Weights of a small transformer language model.
Size: 20 layers, width 256, 4 heads of 64, MLP 768 tanh GELU, vocabulary 2506, 13.8M parameters.
Architecture: LayerNorm before each block, learned positions, no biases in attention or MLP, tied embeddings.
MLP neurons of a small language model. Each row is named by its layer, matrix (up: input weights) and neuron, and shows model dimensions 128-223. Each number is 200 + 20 x the weight over its row's rms, rounded and kept within 0 to 999.
After each neuron's rows, "fires in" lists the words (lower case) most often at its 100 highest values on Wikipedia text that the model never trained on.

L14.up226,205,193,192,221,219,217,196,185,165,199,168,171,212,203,188,183,201,171,199,182,195,237,219,213,200,182,164,182,214,204,180,241,215,171,165,169,214,181,184,209,240,188,200,218,209,213,194,210,211,209,260,189,182,213,204,225,186,162,228,167,194,195,197,176,183,194,170,188,193,206,191,179,209,201,167,209,189,222,214,196,193,185,210,220,238,207,188,238,204,180,188,175,217,206,206,178
fires in: "a"

L3.up331,222,204,175,191,207,230,203,206,196,181,195,211,247,230,188,156,186,197,235,209,204,201,209,195,183,198,235,203,163,190,224,171,209,180,184,244,182,180,170,195,198,191,167,222,204,155,198,181,185,215,189,226,228,220,187,194,200,170,193,202,178,206,212,188,208,215,206,231,198,185,165,147,171,208,225,206,206,202,200,197,212,189,217,206,201,230,181,205,201,197,154,168,175,229,198,240
fires in: "two", "three", "four", "five", "fourth"

L16.up491,207,194,198,191,219,200,176,148,196,189,137,211,179,220,223,218,192,193,147,227,185,217,169,201,196,171,179,187,196,209,190,213,240,202,208,197,214,180,195,202,215,192,165,235,187,193,205,170,202,203,186,186,183,225,237,234,178,230,211,224,186,229,189,201,209,210,201,194,189,184,232,202,174,196,210,213,198,192,166,190,198,195,184,191,221,216,208,176,214,202,171,202,222,175,199,174
fires in: "of", "and", "energy", "education", "geophysical", "for"

L3.up64,181,188,193,195,173,238,185,224,217,178,177,220,222,198,184,189,190,220,169,204,190,178,212,222,214,211,186,214,178,179,207,208,203,204,228,198,201,200,222,194,197,222,165,191,195,182,179,207,211,210,161,181,190,229,207,217,179,203,184,220,198,216,168,183,229,185,219,187,187,241,232,222,210,202,187,185,181,182,214,190,184,190,186,194,163,178,205,179,220,197,223,174,174,187,196,203
fires in: "american", "regiment", "tv", "little", "upload"

L5.up514,199,188,202,203,206,193,210,216,232,175,194,209,151,217,184,158,238,202,234,184,168,197,251,205,224,238,184,213,203,151,173,203,183,210,176,172,194,217,195,198,171,173,202,175,214,187,218,167,203,241,185,185,200,208,214,192,186,150,191,218,228,192,199,172,210,198,195,209,220,215,184,194,220,198,179,213,192,185,212,212,227,206,198,163,209,219,200,166,215,196,195,233,235,200,162,183
fires in: "an", "is", "glass"

L3.up69,176,215,212,214,203,220,209,193,173,192,170,233,215,231,214,173,220,196,168,208,227,192,238,219,195,190,225,192,200,186,240,184,210,187,202,196,178,147,203,213,172,203,168,168,214,197,206,175,198,196,189,169,178,194,180,234,214,211,223,178,166,201,193,179,180,235,208,229,205,194,199,205,223,206,205,246,253,196,198,187,198,244,191,172,186,182,205,184,190,172,178,195,216,218,217,189
fires in: "end", "result", "ended", "win", "side", "winter"

L3.up195,191,215,179,176,219,229,211,214,244,176,187,228,224,212,215,198,217,204,220,189,179,189,203,198,176,171,207,193,214,208,198,181,200,215,192,190,177,193,159,210,179,187,217,198,195,225,202,214,216,183,169,171,203,198,222,209,207,183,168,201,227,199,174,189,200,214,152,203,200,206,203,196,194,227,207,200,218,219,154,198,216,155,213,242,186,211,210,221,250,227,155,170,217,204,209,146
fires in: "most", "small", "whom", "broke", "wholesale", "invasion"

L2.up180,209,214,196,198,235,213,189,180,203,212,177,214,264,177,202,198,205,182,239,220,230,193,179,221,214,198,199,192,205,211,194,177,216,221,178,163,221,162,215,175,190,169,160,202,217,167,222,186,194,211,214,189,219,217,199,201,178,155,174,248,186,179,185,209,184,186,181,222,212,166,225,196,198,200,227,208,204,224,204,222,230,187,214,215,172,160,222,243,231,202,165,179,195,233,179,217
fires in: "station", "town", "county", "group", "villages"

L4.up671,206,243,202,235,235,191,202,192,200,180,218,189,203,235,202,217,204,198,204,158,201,175,185,211,218,164,232,163,176,204,195,211,218,238,214,177,203,231,179,222,164,181,224,209,186,208,186,200,193,253,202,200,188,215,223,233,204,218,242,216,193,235,194,219,208,188,219,228,180,150,183,186,196,169,200,182,163,167,165,213,205,172,182,188,213,170,189,180,176,232,209,203,149,191,209,180
fires in: "education", "career", "development", "website", "construction"

L2.up430,167,209,169,225,217,227,169,214,230,169,187,238,181,184,176,189,213,205,195,186,194,188,210,200,169,235,185,181,180,169,182,224,217,191,204,182,226,231,174,219,162,194,181,201,196,212,233,202,192,190,181,238,228,194,208,208,209,200,187,236,245,242,200,206,225,200,229,175,204,190,201,203,203,205,212,236,206,213,193,174,248,181,208,231,198,171,168,204,215,217,153,206,171,179,201,232
fires in: "most", "texas", "more", "mostly", "becoming", "best"

L2.up120,202,225,228,208,176,188,188,220,161,198,192,210,153,181,214,214,182,156,176,205,193,231,220,217,226,182,166,202,188,207,200,200,194,199,195,201,197,213,197,186,166,192,189,188,192,206,225,197,187,197,228,210,215,157,183,218,180,218,227,171,211,213,184,192,228,193,196,212,201,194,199,240,199,206,216,202,199,180,216,226,193,181,218,218,201,204,184,214,225,211,144,197,226,199,185,243
fires in: "there", "what", "prime", "private", "therefore", "prévost"

L3.up144,165,186,190,216,184,202,201,198,205,183,174,203,221,182,196,178,185,221,195,192,192,206,201,228,183,178,171,213,210,184,177,198,189,192,224,156,202,202,234,214,170,214,172,222,197,177,185,231,252,229,212,182,264,205,218,190,200,248,158,183,182,191,188,217,175,192,196,219,193,202,219,197,215,186,213,196,167,193,213,182,189,236,194,195,206,197,224,212,221,219,211,199,205,215,195,203
fires in: "left", "due", "liberal", "power", "details", "returned"

L2.up483,227,196,184,207,207,235,227,222,179,218,208,225,184,176,191,216,217,211,221,223,218,220,238,214,198,186,199,201,216,192,159,184,246,196,179,201,235,178,211,163,186,222,218,170,181,179,169,179,202,193,197,166,193,177,206,193,212,237,193,189,205,228,154,196,172,184,209,191,228,200,221,173,173,201,201,195,188,225,203,217,199,210,193,244,227,165,215,185,189,213,196,211,231,217,182,157
fires in: "american", "british", "german", "canadian", "australian", "indian"

L2.up227,242,236,203,207,237,192,201,187,180,196,210,206,198,238,177,176,165,220,226,236,226,237,198,222,195,205,230,171,165,194,204,182,202,216,179,150,211,170,183,192,182,205,178,222,218,189,175,231,212,227,215,187,177,177,201,204,176,195,195,162,175,179,194,227,185,182,209,211,195,194,166,200,186,180,226,182,174,205,186,216,189,193,215,196,206,183,200,184,209,256,198,194,163,205,184,176
fires in: "railroad", "railway", "law", "born", "population", "schools"

L16.up46,197,186,238,172,185,245,222,196,163,193,210,189,203,185,174,205,162,180,192,236,205,196,176,175,194,231,213,216,160,201,194,222,181,191,223,171,202,190,175,179,201,203,201,226,261,219,186,206,188,180,207,184,204,225,216,188,189,207,207,220,206,172,171,208,257,225,221,175,213,193,197,198,186,213,201,214,179,201,174,178,200,169,200,227,220,212,164,219,198,196,212,196,241,199,201,202
fires in: "for", "without", "the", "with", "get", "a"

L3.up10,216,208,201,251,201,182,164,195,207,197,158,212,194,204,231,202,199,198,214,197,190,190,174,232,204,196,215,179,218,229,226,203,200,179,180,200,242,193,206,169,209,174,221,184,190,181,222,213,206,192,191,217,158,182,205,199,167,222,209,200,217,187,227,206,154,209,212,213,209,182,227,177,217,184,211,218,202,192,196,196,194,198,197,198,201,195,211,196,243,220,170,166,204,170,175,189
fires in: "government", "death", "war", "university", "division", "council"

L3.up306,185,187,198,195,212,185,190,216,187,155,172,219,182,240,206,182,205,164,191,192,205,172,232,220,208,189,216,220,241,190,185,185,210,241,222,199,240,212,248,214,204,202,203,198,194,187,231,170,203,220,250,212,199,197,222,180,180,212,180,189,190,201,185,228,184,197,203,181,202,208,170,200,194,161,163,196,191,213,203,188,229,205,195,215,174,192,227,188,201,223,194,211,213,181,176,204
fires in: "can", "methylobacterium", "found", "pennsylvania"

L4.up95,177,215,201,234,194,209,239,196,229,213,230,201,224,257,213,213,209,176,172,207,191,184,184,206,226,185,182,232,185,187,187,218,165,216,212,205,202,238,219,197,211,214,202,158,262,212,206,196,174,203,208,205,186,207,210,174,181,191,199,226,204,212,156,142,186,182,219,205,196,178,192,204,197,206,182,217,216,184,173,169,178,203,225,211,196,211,208,217,191,226,216,215,199,197,203,194
fires in: "or", "can", "canadian", "maccabi"

L3.up404,198,180,200,193,205,193,187,216,211,202,175,208,220,181,197,222,195,182,180,184,189,210,188,219,196,196,193,204,222,197,222,223,190,180,186,229,210,192,191,204,207,203,205,204,199,157,208,180,233,212,156,192,198,172,211,213,224,247,218,168,204,203,188,197,170,189,232,192,179,207,204,203,192,193,221,177,184,230,185,200,194,220,204,186,199,192,215,199,140,179,172,194,205,217,203,216
fires in: "season", "chevrolet", "athletics", "secretary", "months", "soviet"

L2.up453,215,220,141,203,200,198,198,192,197,176,185,178,181,176,190,184,206,192,239,185,201,192,164,205,242,211,208,189,167,241,217,229,191,200,209,218,218,202,203,167,202,239,231,188,192,187,197,196,223,215,221,210,233,219,223,216,240,193,170,204,184,185,202,207,199,219,198,210,218,213,183,208,180,191,193,171,185,196,195,191,174,195,202,177,190,214,192,200,208,176,196,207,170,198,176,206
fires in: "she", "they", "it", "relegation", "department", "zone"

L4.up517,174,203,209,220,251,222,190,189,171,182,193,199,223,209,195,161,199,228,205,209,210,211,223,203,186,212,199,199,195,198,206,211,201,190,194,214,208,160,199,209,213,193,232,201,184,181,175,172,182,162,226,260,159,174,229,222,175,222,163,221,205,183,200,181,208,196,202,183,162,220,212,173,212,185,195,188,201,190,205,206,196,203,196,187,208,191,192,214,183,179,181,215,194,164,228,199
fires in: "early", "marine", "late", "medicine", "determine", "submarine"

L2.up732,203,198,211,193,200,194,222,212,200,198,213,176,232,176,187,237,223,198,190,197,237,147,175,209,237,220,169,177,217,173,179,233,174,212,208,209,222,203,214,245,182,204,218,186,181,195,216,198,177,175,159,168,197,186,212,231,211,167,217,225,230,200,196,171,216,202,215,199,216,196,210,227,217,193,201,201,178,226,182,186,185,189,188,197,224,182,194,197,170,162,243,191,166,203,191,185
fires in: "season", "played", "career", "debuted", "debut"

L3.up447,196,221,189,202,214,238,196,202,176,206,197,211,245,198,249,178,201,222,192,213,220,183,180,220,187,226,211,202,213,198,205,187,195,214,225,153,214,198,181,212,204,207,169,182,215,189,210,218,196,173,208,221,227,144,237,247,208,211,190,229,221,173,248,215,189,229,179,207,182,186,208,198,193,167,190,178,179,180,219,208,208,172,196,202,184,175,192,203,175,199,183,231,143,202,182,177
fires in: "music", "construction", "own", "works", "design", "built"